From a checkpoint of a small transformer trained on Wikipedia.
Training: a variant of Adam for these matrices, 326M tokens, 10948 steps.
MLP neurons of a small language model. Each row is named by its layer, matrix (gate and up: input weights; down: output weights) and neuron, and shows model dimensions 0-159. Each number is 500 + 50 x the weight over its row's rms, rounded and kept within 0 to 999. Numbers have three digits each. A neuron's up and down rows have the sign that makes its largest values positive.
A block is one neuron, or neurons of one layer that tend to fire together. After each block is what it responds to, as a language model described it from the Wikipedia text at the highest values.

L14.gate79:547520461507481451544507455470570590486492436522514525537477503563502495559590540446552475543554496532469495531465557531440444602446446523545489487506505584558580460469506580481475491450425553522438436461510461566536411487565499503574440430550519497499482519599499634482459460531459540604512564459482464454531457537533454501483525542604611505531529533424453455463484453440463393626449458444499386439478385464553463533466454537496499465510439436456531461570488444524521402485503505
L14.up79:543552514542467421512532537519494501528491490505551391512507497494486502510500458517459570493453473504591476520510470495492542474441494504544380500494346545496491446541533521513524375480614363470502530467560519521450495475473501496434657453512536529530534541514417430556538503590570522513520555437598503445521501525600596466467420538573514518590508502428436456498372505528465432438440544477512421550513490505569484546467480492519514515606490500427431531548444514461519502529431474
L14.down79:549518539474562495449475482454439514579522519499558447507501529591502483519459545460390456552389494552518489541496514429429545448499525453518385515438524447388551506491502448471425469421466513450515475468447470521462508569450551476432527444515534519392455449455464458492524476478546474482499500365453440524423469488479485540498421515437479528512502379530585540515423546510541531439538615481448459576511510632572599438451428547476558488586469510555542396478519480485465508546462488
L14.gate162:471520401539559396539572476496508562517522579481492512539490468572449483526586384459434447477505452548584564439551495416491475582531476494462463500451440521560556444509508565458440594487463569515555393518526422466500531488504462498550480515533518549457510485527492504487415447508589549551454447444477479510527561446471468529497442470586545564449495475519539436551614478453497472601520455552544425509485450446381503498589595553395539394490475437497571500510572479482493509550460518
L14.up162:465481502522532470514455563537529512442478515444461467555466508470408460489460598359489493491541508520470578533488490549475485492477481513475344411430506472552488452460471516486424485539529450505498510480443504560538556527501428479473553530493373495522507417488496463507515472468454574498544524426591469447491486609490513507471369508436524527493485454407488553427511504565559508448572688499557513521490507453584603477558536506480447511579425463495493386514433493530542436566517495
L14.down162:494530560469530537589467439509496444435465459522484451443570535448495458555464531547559474511478495579528455474560452539582515501505454584529410549429442521468489487511453521451488440514500422585494474478580540535482554558505552498432550519438584570503530540522512467563570444532426575445547481508534441598481515463495454482524555544466531452539450385519457518543465528477564503455354367526512468503418529545490383458432488542510550544469434463569389455521566523476435564579545533
L14.gate175:471412536515503505494517532536457488526417506497460562446554533416475488580553555498537506496520518381510512510536482562512495569478562450582577519402382517503532439542459583442509451537470558485538516511515545477493565466603548524481512438428560556435583508548486477525487453476485545576512495372575438536529423506504431570467532506493538396529500503432451490538418557530501495534515520517484423511493457607386607564461419508537462443539473537504478494425472526511426538465468636
L14.up175:540469537541487501500509433490569510490562457460544546485475512501469461499544454474510530466441518450535557470447492593410463393453506518630449503457482576549530550406494494528439508443436483493476466454528482571460532473484485541486507507505478524518428449503563529446539449585515550461440523485522408503481409613475569504499474596489455435511425419421524682544434436462542479600437485496538435463395464396485430538455466522468451443482509473509421579432479452496516541437449504
L14.down175:549456453533583525468456562541489444460485474489436568492535559498501426505524545552561491546545561591432641554534552412484539469470506517516467473524476410487520500516540508454532437534542531539487505495495491441459388492495417404449448502524555468474515498588435424635442485578489513488514486426542580470523574518562496524498529586572544589561577434572470517568538480485493506432568516485504428413551518541506517475468557522515485481489382570570528463556439576525496481568605517
L14.gate381:593534437502481441507556504523533530436565590480605469525495489497453522432470413607512470503421483522431549519606552398496470558566521496488413460387460509537514526451595570503499460514475506456492493481432583467513418557495560575446553482456546531443469398446439507476549494521481437474464459502490565469451490609553495521507462515431472526475472599479493440530563585492433456544525483524473419468474469553452610476503518468459552531525579544600601549445525524523483480506408504
L14.up381:531577584487531499487517406499435485499590553468493543416554473461510496536548512475586509500499467560450593555549598486427543528550449461413427555559487446518488491510511495552499440463534470439444432472530548432464595500551413554463596458522449532450428497491531483424429507627541558532581503515621488568355467488603489488516488449484514559479487524512415465525496540544534442482471545520562494523545437526456541460547514524485487548523549522490568561414445474584515420465439521
L14.down381:436454546482459526579442484489503494405513458492518446530416530482514487566498565426453497444578414520484585491554472448544453448474524502498502472498515434573544427484537469471473511474559451600539492459561533520598501498485491476497468532494543441506533544542571422495367443484600468497449510500509460531466424501495490457453535572451490449443573469529511540562430448507495491517569652605529458428480473607514449418513441528555491559565410529501416399609438529515529465565515469
Responds to: Role-assumption "became/as"

L5.gate392:543457445482498521443460553490565444577612457460456489506470491518409434566518461529454478541491472538630467402482535582517562496458460497517538474526479516407539515517453464484424559454516457503559430438429405491474452603511533470496560552518554552504573455487555440531562458522465464531455609507533517454521497604514475451589523432523629511519486552485539487531494377576519479566492533494502464426517493510547504395594501430590536452552480526588513485437460517430541482479567528
L5.up392:551538586440473494472420449507443538514484427418554488537472479522520538481402490461529529507382543430494492520471526471568439537498500534521575526482485510476505530439493542556544523456441611458525484434492458514558436509482461451521597515568455510559482511545589441480436507533472514445474550529538497436444463528509422437476552388534501393502540471512604486495527626463532510482530507576529506506487456477521623557508525422403596399560493570557551521524417474516579419538563422
L5.down392:500543478460432495500541496541509472575459504428548484494535590508397481417503534502479430489436484665444471455449516403522544487465505482544472480475608511488478503534541476545610426531498514439424530499451510518455572444443536573541464505505545535561518488469422452439485575489477504532405552517503528465546489512457531529519441560464465420520539532401448495416531541465539574615599517504423488498500597376502493537532562482504448521576431534495415559473500535565607471484563469
Responds to: Word fragments and "as"

L14.gate50:490423589470480472523641501470467560480403505574436569467440514535544519478407408501507563510542464470538421469478523537448533567433521544510533473492473512492538419495545529524521515459536484508561450481521457621582483497610482533551519485511436499395521535432495535468475533461556534549567563510521529496509533519540491539558513472495501615484505489505439441457527510595442525547444422527577461381582597481401641541455476496460562504531508472486447445555539546520516501394458489
L14.up50:536507531543575500498516521457540505463501529484465637534566520528607452555429535505511517435604506525449509535438524510514471463495467498460545535524514541401464499461456536500464545528478515519433508545564511457531410499505572458563503532589535550526541478573499469505542524549517529485573491530600535609513484556523528521501469442569372537524590453476473490556451424443534526408402441444642513528546569414480533463441557435542471502599478510502420571574408492501511432562432485
L14.down50:435486520563460585580408434450454495599461472423546419485560443552447549509573623456458575519532512583490565544543440470490503454501491494481446440426520467556525529406473481520489489481509525446533487439389516515505543508522482546448420470516498452568512581540480358455463484534528395506406438505504461465547460572456542542450485421482474461526492465526548508494476535536422486478587422523450492443473506476585581502464505503487414424528579557496602474455514527541548463459555563
L14.gate132:616466479426562494523562497521487559443415465486561481504560484471433486506450536557480489451490486450551464537611600532462527427481388488501567501437492575455510520486447625491423496430537500498443473497502501464487422485543564441568480563537472470492485477480545580547475489423539446582496563564516460488569419561393538487478516418607430467470464503496535506533504469491423499585481453502494537520472505595552636560526426571464474549544593505560474446585450489541451487517479515
L14.up132:556484519511431495454557492514407473519431501558505465557497588576452514548502468548411505516611545521581516565483380512520482529448480532533510493384512512505569644561496546573490555473525529542430491479474559509559514597487451524419493484558514512462515514481540530542556498457552472482552525442559391418466455453491572480533460495482517548483619522572498456539568574494558433533398510465574529587526461473479566483477434392491483605487458528433492559551447591484506468517490539
L14.down132:481470430554481583547536525424426409509595519441503437567591467390476593515581482486355511501559464513516510502474441520548497511456397479494488527496507582480446487513532560584488443465509495453426515494488527493615477536528499589433537429511450554538599552496496514491542479487515516469464508488422473501410505513453556597414559498398532483509516548575472421490485519527560549559527411565481563449624476478474464465491496393523563568536481560468512484520489539492518436471487431
L14.gate167:575530502526542542590551663488520481479478497503451471503411445556431536497584479525571466620390521446539459417481568480459459500494420487483491508460562515459561527484581467501548531408454494462461514619526478470462379518529476473526533462558502461509574499559423457532575514417490476509515550496507535476449547531506543535594496470452547478575483463510510520494608496561540493422504454473468439581458511516427528447441447556543564447472590437504462450552526469488451450449382504
L14.up167:425391517462562523552530498385414371439424513511511542460440584535468512504481502520595491487512492510537485532420466423418550542459518480539582538456412485471449416439460526453487525518518521522540478563498556506603427538487441433523454520479473395538469458447542411428428441545415476497506554547552544479420560474525488580546571574541442503545473532577459503553482487459518542385451455525550469438524561444504542505446560471491561478471492504419558462509490435436545454487504450
L14.down167:500450544536457480535399404483466523469526551461474460562561441554538544513477579556562480446447627511457517484444525456523507471597566463510473518546465397485507497500462592569381463501550529480513459480445450481543536474445584508430552539495492428478523465459504521546459443431555539470569462433506540476503532543466600529500603517469426439476493415484466543499415526504500466434463428573494574450549505510534516600519604560450575460561561478511537443503575406495554589430502525
L14.gate289:546560523525492427469582438529527506491449483505486405486427596524465526570513467433418529555444476520581462460482507543424465537542417536605512433559554539499538463444487505523427582491511456398514515526553463534447486371614447517485573557445423516454533530501475501497482477539383477498469491461591546493504480464397508535537487433471521573474583409477507482511538486418476541473558489493467512539543471501513403468575514522524578403512441545495535386492503446523484578425438434
L14.up289:586487459523554472469497562533519452487459575481443492521477412516484427476423458552520494565584542639465568439514534514530458355469452482555524489519542593446515465401421431504588471445398453493536515513560514508479467503475439527411560522494470523360436462469470467544446575484552487518523469472506423532441476499564593537464455524518549547457544465539528514476461493444463475505492496519497547453554470509549485607507599476522531442498360531546523396536429513488534553497545547
L14.down289:618484430518439492412513556488544547541413423474538520565483416519472484437525480528506428482518478498380517569560470497572451420444488498508524491540496446419534493556438480516423598428477478595547479463487522523526456549547530426562571526473581433529545545524545472500547478423554524514541541472445355517596470516491558505493529578458410442470534510516485514535559510489488395491499612487476532485534542574427515478522544546442419497538410557597504531583500491473523532571486453
Responds to: Mid-word fragment continuation

L5.gate127:501441419551445454530547462450471518536563512346530605451540517433459446564458462584454515417470484554560471491492488435497488544488542484448547557511425480585501490429499516516652547531488498502505458509570547397469435450610468485571460419520481574598438497486440508513503527533495513549482530470461480492505472493448446561500444410437586512488499508466542487539436468485487495558502490465490459452551540515545582521552341556460596477544534569458440404491562498496493494473551525
L5.up127:582509650512562516611561455468442425578557507565553572508449462546570555544520437539518516551510542467506470561507484510478494526522464458552532516512465583461446431404606510526552472502500525560592483526480430438570511539520494541523469404451507413460451490454513627465499486530558425490428544466486539446513528524459539428594480493500620504553494510557600491516528516578526454538520483525348526424509517500434497467504555396554549443483512450536538530512500511514463552483468499
L5.down127:534498437635472547460484532562456466537449460439488585513528489570464563527540540451543520550501520568597519517504572486432611532490562444317484488480542480480494469451533375556513488504541527572610467446518448514439571469556438468439525505475594515560587545516476453500463483522571492407501535505461527564539483503467414602468435475453454519505516526452517596500493451508529556435482419544520550465489535495483607462529524481488516493522453515407472525448495415415520535492507438
Responds to: Word-initial fragment tokens

L13.gate22:556469478462409477618491523384428562510469446484510504504460521485486517510514584413480502478538477531454484524434476544532495592470466459431525436503530495468515410516479511484460616579466539549521452462556491417459530424606433397516486475529493609488576463587533488518552560482471519419577526421505485484469426427449429493565468439457503567426523505465495331420438533507484477479483499535512412477481486389405523466468512469504489496504490421413544517514560503507495429482502473
L13.up22:434510454478498462480525503446452588517537439546500517568412572493549496398378454486537518578475531491545432480435498489567517479522530583532468478488522577592561458543487570476610533550612450440424575511392495405453494538447534491414506418484529584508546501508387518524507551501462493462531520534504468532474526451526485456542520516519507516484598501565438441485603476449544516503492425428397521499472459499572478489418450536619556534400526453516426557479484511508551491476488460
L13.down22:558504540515555461615523579501433507521456511520502581564518504512438461536483545455476513415500590585490662540444478531618533507525495457487414399566492507411480430445497446479472545520488493444523501542447502567455573448554505420496512464623496410530538469555525464495479549485516517442483507435584488522422517504508485523477442513490517481532516547424588514543390500578515465545593484429538492488465544528449469480518493520490607466541561565539544506573500577523636541456524518
L13.gate167:518562510548504573509562507424521512468464471422545590430470479569469478436481503528423439472489538424462445471459503560465466403461490544491476521510455547546549417601537594477461561482480423468420517514483526565530438481533490548569568437417527531492506459598426469545510388478476380488540529478501430567480506505544462463492548578555419608517493462528499438488600554414501537491459465459511414492468457499356476445442485551491505520560485536493514492494493472490464461605380502
L13.up167:550532469562462572460532430376560521550558432488589508485429521463511397497444434441533576455492549638525445507492553419501480440549462486537425420455484542432581408452474557488540460478515520475475500499538410465468383479575490428478433559395481502434559533438553519452455517504507523466475455485448544434551512496442575504542463389518442516446483492494487525484485448478487439487508490491438427533523470504505517572527401490534541620460465558515484451598540455565512507553520526
L13.down167:619454509469524521526535498459520565486487542575528546481429457483478491543444510495501602429473514535517517543530512550455531448410474526580442508482495555458580504442501543502547473494523430480470485540492504519525437563506495476446545502481361477468421561441534495484496510474472459485561522470558484525531394478549539457474437530504541487487449352616524453418472482529560406574526455506509400524467522553485596475447516485468589486531632633477462488430520526365549485490602489
L13.gate188:605511457565426565482578592586533496575553477601522513433493525564515448544493488476428562496514516523473537535510515550444539425594381444591487551462448507493566500496574567537446485486494456572532482460479490481433484436528500560512463429441423603523504497551531530512581441446454458574482397520504437423430472470479463487561449457538489550582425519487464495601559536474470497549499511557588458536535460498509521479506535428478463536556567570584448536488408479525545595521464469
L13.up188:503627417539547509548558462661561598563460483462471493523471457582449532601621447518508478541574420527490517415559517496546462465548489556453498569422462586455472480514496489542559503528467587466407407562551477470462582602468507439449527465455409531469514486556552515451535463482501515423484432431499569462482490530514443451568464489469484491539472376428527473484468470481521457473529487495475430539415576536554477466514582515484513471443534510523459453541417469505479517505521520
L13.down188:468555458529451568446541504363509515558480454496462497517593531526482470482467569501525553459609466431468443604540528543519484496485485475441551603509478457558551437436501494464499541547555508499565507466506523509564538437501467529645610490439500499469484532436540574451507523475490413577423572459455571505542464582450382568547495479540441453447476553496444514554507479545521589498518526512527558548621571527530420520476524482444485560497430469433518506523462410416502573463465450
L13.gate281:493499538563459555465549491513565495511507500461553475360452555560523526501542436498534547535404649478413415533473551461528461416521433628470446527452551589500499465399482553506622568516454506479488439487540537485489443454506528480568475452560495564562428490525560587473481397562498500469503465495448428468490445401488495521514499481530533461503510399584549463520480567468518550423487430515562451462473467522448480430485515499537461536631508486491442587510471459478506502549418493
L13.up281:554550481554492484547434544513524526450548519512511404534489466499506525454537572484436499477551482543546436458504563508508572381432426511399436470469501486449595570556538473503462525537539554493406529498536405560489472558601476447483397463599646467503479571407440525538481528511447676509507479516450420456521405477451556424571441464451538503486398474591507498507486535539488505552537475525506429446552494470497480481466486478477535479506505494424546572534499507475449492472445561
L13.down281:532451438565420481461444429461569568471472569583487488438443504540489547490481482510503513478549394577452538502574437530473573481507501438482544473455446520464547486520517431487402538462495452534453480461517512512482554433505538511529533418519386511526425650518380495575505471464451560493542584486517421432452444495544488506529477441474521537434555473435526432458536473403474499495597610498502548525468466490439543551465513558561559414514535363462546486566468434532455482483520569
Responds to: Sentence-opening temporal connectives

L14.gate186:523487507457552468500476439484503478591556536565519511404473464448445440502558532464538522476512565465554538472506377503542516463538489476515474419487577516455588454488508544498427495546446476505362470539538559504466472477549558556457488494576461473535520440511558486484550462568606550521480374492545454503421443504518408484545455627446571494503504487526445449452445481453539431556463461543525474469575440575554544472545479586437617404492480538440508551575506515577477575416540451
L14.up186:472526535492441572475564504480464517454401480528487493445509515532406397433526502554492498535427605488495557436474537433495591488460457490484432524431528501538449584481550415512458441453340500493452496456519552522544555584486552483551436559438437496541418547394608408554508463479559522454491528507437407565446495463465460481440544530445471413543468489545573514599543523476485503478515555534483498525466461431544412497494510481533471501544448480585466587526532585440521517428455500
L14.down186:445424538524505518476527560483521446524514433529487482497574546514564470583519513489555436360518512475642497536521571473561585503383555493508519425464553572401482465529592486509512440504558479521483522552460583514389479482466558540514491521548452421502533534496595503443446534525584522440458527632472460522508454483456511405558543563436511471545433501533502557456573395532446519529500468531351552469555499511454563473509503443515452476424474477510438480549530487460529498452437495
L14.gate187:498648479508499542614601460556582570494472513566457419516497534460522488478455422543461423449512569547447477407570502457398619549569581484525447484433488473476567492424484533483482590520453467571484487524554480511497477509476509541524473472484433463495466552505486479537557440487532527503597495421562497537475423476425509541534578501552491458524529540603530421562446566541490489485526505493498492520423563501480460364498518495447578571475488462599562587575489542449462471540481488
L14.up187:504461517518515550485493460497470543480584527550486536448470538580481459488490515486537513466540580581461520441423558590462532493550543518512481423489424485555457545493486460502514476559473347506550626566572518451549537450550508489529465459394508547428519481411500579530480510507553588467465497495601508476547431465476485361524498526457534517542548431455603449587495497461505432493513469417507507474609389419617541469500476544453509491542473587514484594572545467482522536460519541
L14.down187:417461513418537412472516600397421552532464484585493490465434461502563544491488605446601550489483547423588661488483530489544497417519549568502540520518472485479506480574531560430476601515515592517534517545528506505384446532505543558489633513457549451530534537545491418425489432451455536532587511473550529466468532512511462517495486579415474474472466539433459516538579414505517466408477568510487555487625493510502524506539504486551466495434460525519545496551500508491534505443501544
L14.gate352:475514503462457592546559488486565498537522520472514516477491605489571445480512564526505453490430573442473464449460562497514521415499537474455392529462466527468597501551494533553590488559459548454496448394471575660450562457498534480502547527558472498500504507460522514519463609468523438417507503522452505539487557506496503430457513611562496459512434450615504582476476565425528513546485487482577498535534429519420550471533549442518631446484493465511577554552607387447541483482526533
L14.up352:492568453539554586533449469437496457497530470544472467391547561525392432508625467511463468462499477521513452479534468494539486486453465477494476442514531547502477470471503516441498505485413494544491537578518601477437498568585444588499462480502504465458524483529483423516576505530391660493420528477437481520549464516568566536466420525573582498448482443513574478452564534460492384524568545554518553441466453457412515454429554419504521457496524539446483581596539572522483545453483412
L14.down352:476579578502482499494490507527593418447538456515527451439570494538463454540548466544515458568482535520550371546499538472420440471447511445521552506486451494580500470479534505538458415454477492525541487507423591562539573521465491532401525511575542455433505520569604450530551527554499550549447481645498579559486464560491550550489529476511510520507510470475475533459489481488436525526488611514509422434535493361524634574484448526454521520496354487535458543462401456467491489462447458
L14.gate421:394499505485438571517461516492601476524449496532517410500502539401454481587510565450517503476410485526517536489482577584558531493515433399565479524540423487479547482480432553459563566490469525484528463516610479377449486506458509524482507468567457641451485518484536444511503538430580532489551512542581472544399461490463497445573516419528368383519486484500459441456509427518503483512527508471546561579555508476537521514503498452459509496498497572473424547517478413610567541479512592
L14.up421:534433538517551511477519436564535497578497394539476518588489531398559523562480558548472506419505485496585547489492499478437580432540517536480522501490544434487512480551465505553451524513554525475376620562509580531480503489463520506545430505569432532436563559498406523453492517554580510565464525564581508443549520564420533475542523546522500514493568481499495454503432583497526464442582471497516498524546553439546596463492365625497551527461415492574496515461383463583545547508473524
L14.down421:467540568513566556562547565450389439462625490491573463496582525538572492462543468495487465545388531514511542451484548496476579486469600505446453488509531471436594517539503531448468491580501497501450445408541373501540486470597504518445532505535471452559514423530552461509518472509572558582486552539405447580485558540515430500418461584457508489474508582515499561428490472500445449503543395505464457468454500539476534497371588530517456425461446529447488489586493504583502463462498519
Responds to: Word-initial "f" piece

L13.gate239:481508547497413464506507527532593517494474389596414512523427432496482534493504549445524500496502467454537536481515583450552548529512497454500448523477451587502508421511481567484432568441517518464454484501539564481532533322596584521510481432593508565562538534501491413411602517476559523472381525507540580548423480589435520524504461494531494517524444470555427408452482535459477520522477524515549534559477485467562417497433513502590518547451567552523460503481521452489570487373447484
L13.up239:526469509486567494518495481482490521439470555622475545506472556510584512541569480491533476370417568463517442501472533473601493422500516546511489486521540533448416625456516518476455405565461437461426596513442450520474494457461529533522454482614395463520496540654459467553468458456574576448506512508588592562559460409487479461502521541551540465549513494516496459521456542451451505422523527551526550429550569541483520484447498492483505503539516481493535548499477537606540606539420565
L13.down239:490451601419535569441481514493550437540533436539572473435460533461484470475441599550489493476484506471512626494514481455496405491452530466425524439568489428471505582490452504468397426511531451514504434490573547531529452476510547506500472487423551540502431518576520529509460521518395461590505436593474533488553549469418441571499462545494454480442414527545559530545477519499474501606520607548509551548474464333569520407562546524473557475488544464473529505494469511479471435420570447
L13.gate273:463431406532635503468473428582492463411473535509450529427507596567511477506453502532499421440513449544503472528552571517516443463535358510472531501434439507473476494472474550516493569483535592438446441507450515448434502471536482450481437495528497544458436528495458406498544444424491544577474495484485383483488505466468551576605534552524438497576505535508572462455510599402452474516546507544544399554443428544487420433449455461480526492529471574587416472483533482505457515504434549
L13.up273:468575539473466522503526461502579423544457524427597577477400548548468493564492509548527464628398504553537475535562493540472499490481525559510456514522516549471543555495449464478509463502481533492473530573544561503578531484446393435547522499563527514609517496593421512586498544528586475522549522521540474500397453369554503509483498500520481502592478450544542497493420475572547524380403595529463461494524432444577495518478476420467420536458485531486407531475475556541439528563580509
L13.down273:487542448491403516458500578475463504457517488514482571500525596419585410534503405479502543548576521493562480478444511506441485463546572451481451392491540483408452533470508472603539532482463493508610546547441453555559409559460563471487617510533606466480539505514591514495508435461512439475541518507516544515577525512491547489491468466443490511488554524476471485474458518433460505490457400593555649450453439477468404490515378543457488533456498465480616462535566479536436459506480539
L13.gate312:409425459546495434457532512440589525549529550465461506540509451479513553556449521459485534554497417489467461567550425549517456516573508561534507537602456468436439484440522443510559499535485531498456552455463439426455544441433466417510553530565534446489444483616466416533481576556483440549562558438494615543524439478531409462491510464501408492389547453444495565509483487523443515392451466502529511466506562453486417480532499545432425482581515413506609587516540513524552502551447522
L13.up312:438453400483580487496520487474501467540552499499495487489517548488427504484473559355595471527519490485446573482575546510568460553527408541497516578525467517558476557546550582465549451507479440479461508541543503444565561449498471463342506390580624555503444529465499460492511513434485456563507477576549454523487559463433518441567514447561437579569567509582505508518559516448424428492465538512474408470525470455558539555432459515585533484536483518561516431431523541531483472591441491
L13.down312:553508546490419502536525535551605548566549488535507550452448470426508456529422436560485468457466500501451547561464410617474506520473467460542604587507459577462510490521499566493475458538515558433476540517537558512466488459555600505551489545575467481501617526538571457564493573497428449530466537575487522359504439493449537496560325446586382584486542494559446501504507456513453531488466427454458538539494513495546477513513431494489497495570403487501527526532462515427471473447543531
L13.gate441:462536500501516381442423607524548536465502496513500537503352456450443526550510461501528414512494427491508496426401511439481479503524469482550581425480545489482329504542467512416575543474485549634463479486559524476530516537498554526538546501556427586404508481566432492523579449445533541489502433471533479484528482582551547523560491485502414515575493359462530400428501481456522549445497498407554502577491507528559500527432466496526572547551524508460509461500474523505486519464484565
L13.up441:467577573512490450443472558443378549501483402569538601523499504447498477510519547513402482518421521559571470502537592540578527553505528455491545450538411452503422435562516503508442531474387371503490515407483451456473534548456477585452489529504612550512517483463517511549434457548436523500441517429482461516496566520533548496521485459577480491548432454463463457541463470538533555539585517474555553560553470530553511461453478522572576490498527439439593592465508481547523410506397553
L13.down441:500550465462558518486582453441509581588549577484429566548495553525522551528441412474419461506435493517446542501544543587532480549532528562499552531416510468488540503442469497548431521510497538496467522534573519501444493600561603499525469435460566454478522437423476435554500505454557507561570431436532484463524429498624458512469524550466546548559525519511509546439514558474500393543507522465443496493526455557563446436452439574548532474404424525468474574430542489388623568515569525
Responds to: "en" after g in gene/genre

L13.gate78:560537437567517573497466482537587476511520500414423471542562560463572495502525550530487498507432520482550598576492547603396462438516480457558496475576439488413580494515533451489475468473439449541490483525458549491480497441529546511483468520501556540467553541575507437577469495485427537492599507455472454582467533410418510520592459534580448538428520420495390459466539540459521512468539538508427480420484483488447481481558417529469506465425580550557420528533452385450387526580506482
L13.up78:508397469494480396470502559552437446460489562422500441483555552494530575454393433476462521580478561548488499439536518530503498509449508421487563465470470468508526538467537635457467597526468525419570542497444562532524481484528521480485490535481560545483470435475526543491531538544520503482457497483540525534432483489514495434494548478415523603478547535513573583487562489467494512618431598503437369516426485442533414562535517575562529520523531446448629440446438491381450499453472506
L13.down78:439545454440480428496483592450413475599505480503515561417532536436468523541579558505605458495503418543525559512464506583476518649513549548454454426489561510546494506548527526499523497474498492525573418528546445471381503509438603443471480531535443435473490476567468542498523504504514505580560542480566483415535529517493492440551480490469496473547546515475589501507496439573452493440448356476507465500530476607484548506585453571457496409458464473509484473437544498586561467437499616
L13.gate271:484488535519466505501545453538537537423539553583509517478535470467443469484426436557506543492543433405436627511515531533446421504557469515470472508454489484533448433486614467491507476489402477458505406518547483523519582450569527499480421495504493463485586426541450467477504349518515335494534546532494416545441397528550512505404554534451426478580526496494511506448570523505486508517585488421476412463498542601544487494512566508535424413539489488491497426457424543429502446520477479
L13.up271:573442445448468529469519371617539430547569402484522543477534460566497513511554589536511514497441470522457569487553514471499473503461509499521473503485514562567506515424487472475594514472487611519408490460471523485444500500488502490551526402477566493490515504591463588570512559466513459553500546527515584507473512465523478485488601551572586492472577572526432432528450544517522446561558479477528402457418521460458387472548476499532420482392442561468536568515494507413440495621489418
L13.down271:455421521560547558587522489488524570529513551530500412475437545442481455480500435560482595471462501433498517490457520488443511501364511511510499530484440515493565540525512501469458409475512554595492515529501557501551517560471539540612554424492512496405415435534554516466481498569435460540492445532544425450528525525526440388515482484504517467560510435496511537475533493495494551489447496500633394449385545455534535548475440463393586590535461546562417485595567480494540595483494573
L13.gate352:478526387497574441501478420549556522405477485488491487520415534454528482533454404498496493545388522536499536504636571570442471475520478618489499493547451456492596472442441549529553499572541464527498405445478476451522486451565518502458505557430499503551554478504500555521440541436523571576515421543552390495491456493482501568516483459504542514439524585434518504489488521554546490465473410565477440482480489543484580477558487466448509417513546417516477443442339539456554594557463509
L13.up352:501498445531557455551537464554404541520530423532455491472516471500439485520524588505476463483523522551538426542545413486546469488501501482495364482480489539578404538538536550428502496502467665530531474537493540496600487611540514531550501495422519526533521447493453448465453536515538596510564527494520459444387523588561563540469568426482474526494574461502589484447555512518474521518562597491386467469485597472512429545512424463554465387538562418465476525488567530568505524426493512
L13.down352:373504465541455561562470480497580480542424479509445456520572452624498515483605505443491525507503446599495450540478502491427469439486476414563482528489457522577429486519470515492517386470568431529504436411471420548494622551466453488575488586494485556486475563402549415459397490505488526494533575507601491585517474502572563397527515469467502418534510550475492458547504507476524488475453557556487491557456492533570521542537585560552418540548541531484442575526536481474521548469456529
L13.gate414:458462402580505424595530482465507497571403440462454545395515488555440550538506547464519428521476354526539510394501514454521452545464520557517484499496439493616469537544510501484604536491490531605417390507465486476455546439592489426541508531538513493568535487474483409512464522497467534496459510476567348545488478528539508545457517448623456480503537432510516497408448543490446495449477524517473493466537508522517445489476433382550490493488513590459504505566381450511501495505468468
L13.up414:468452473544522570521541514591587494571500470504468465538489468526334506556503383442429558484433550477525434558480435470510473400532494502443589563521452524485480467538524586510498541537403496467454516530431530515435529514552503505523454492626513520451523426505516480520524459488478571549505502556488507530548538450560592529495502499480483490489557579550460562479578590542511523590597592540440444410401555492504449540566432476544464545556480505573484472489592517473497605544562514
L13.down414:465436554433560417489583468519437552551433566540556397398598500553570445512529537493460436536563554484494584480493451515484479509516444499496442493542437523571523584486517540475452453538505506524486502573539432520433480553514477552418454482468484420409435528531484492549477547442432548470540561460570416577497565449541576490502501607514509560486467529481521437552488360503509565452546364443534527457527457520609492504464482464507540546511548497525450519490552514383532437456487535
Responds to: Mid-word continuation pieces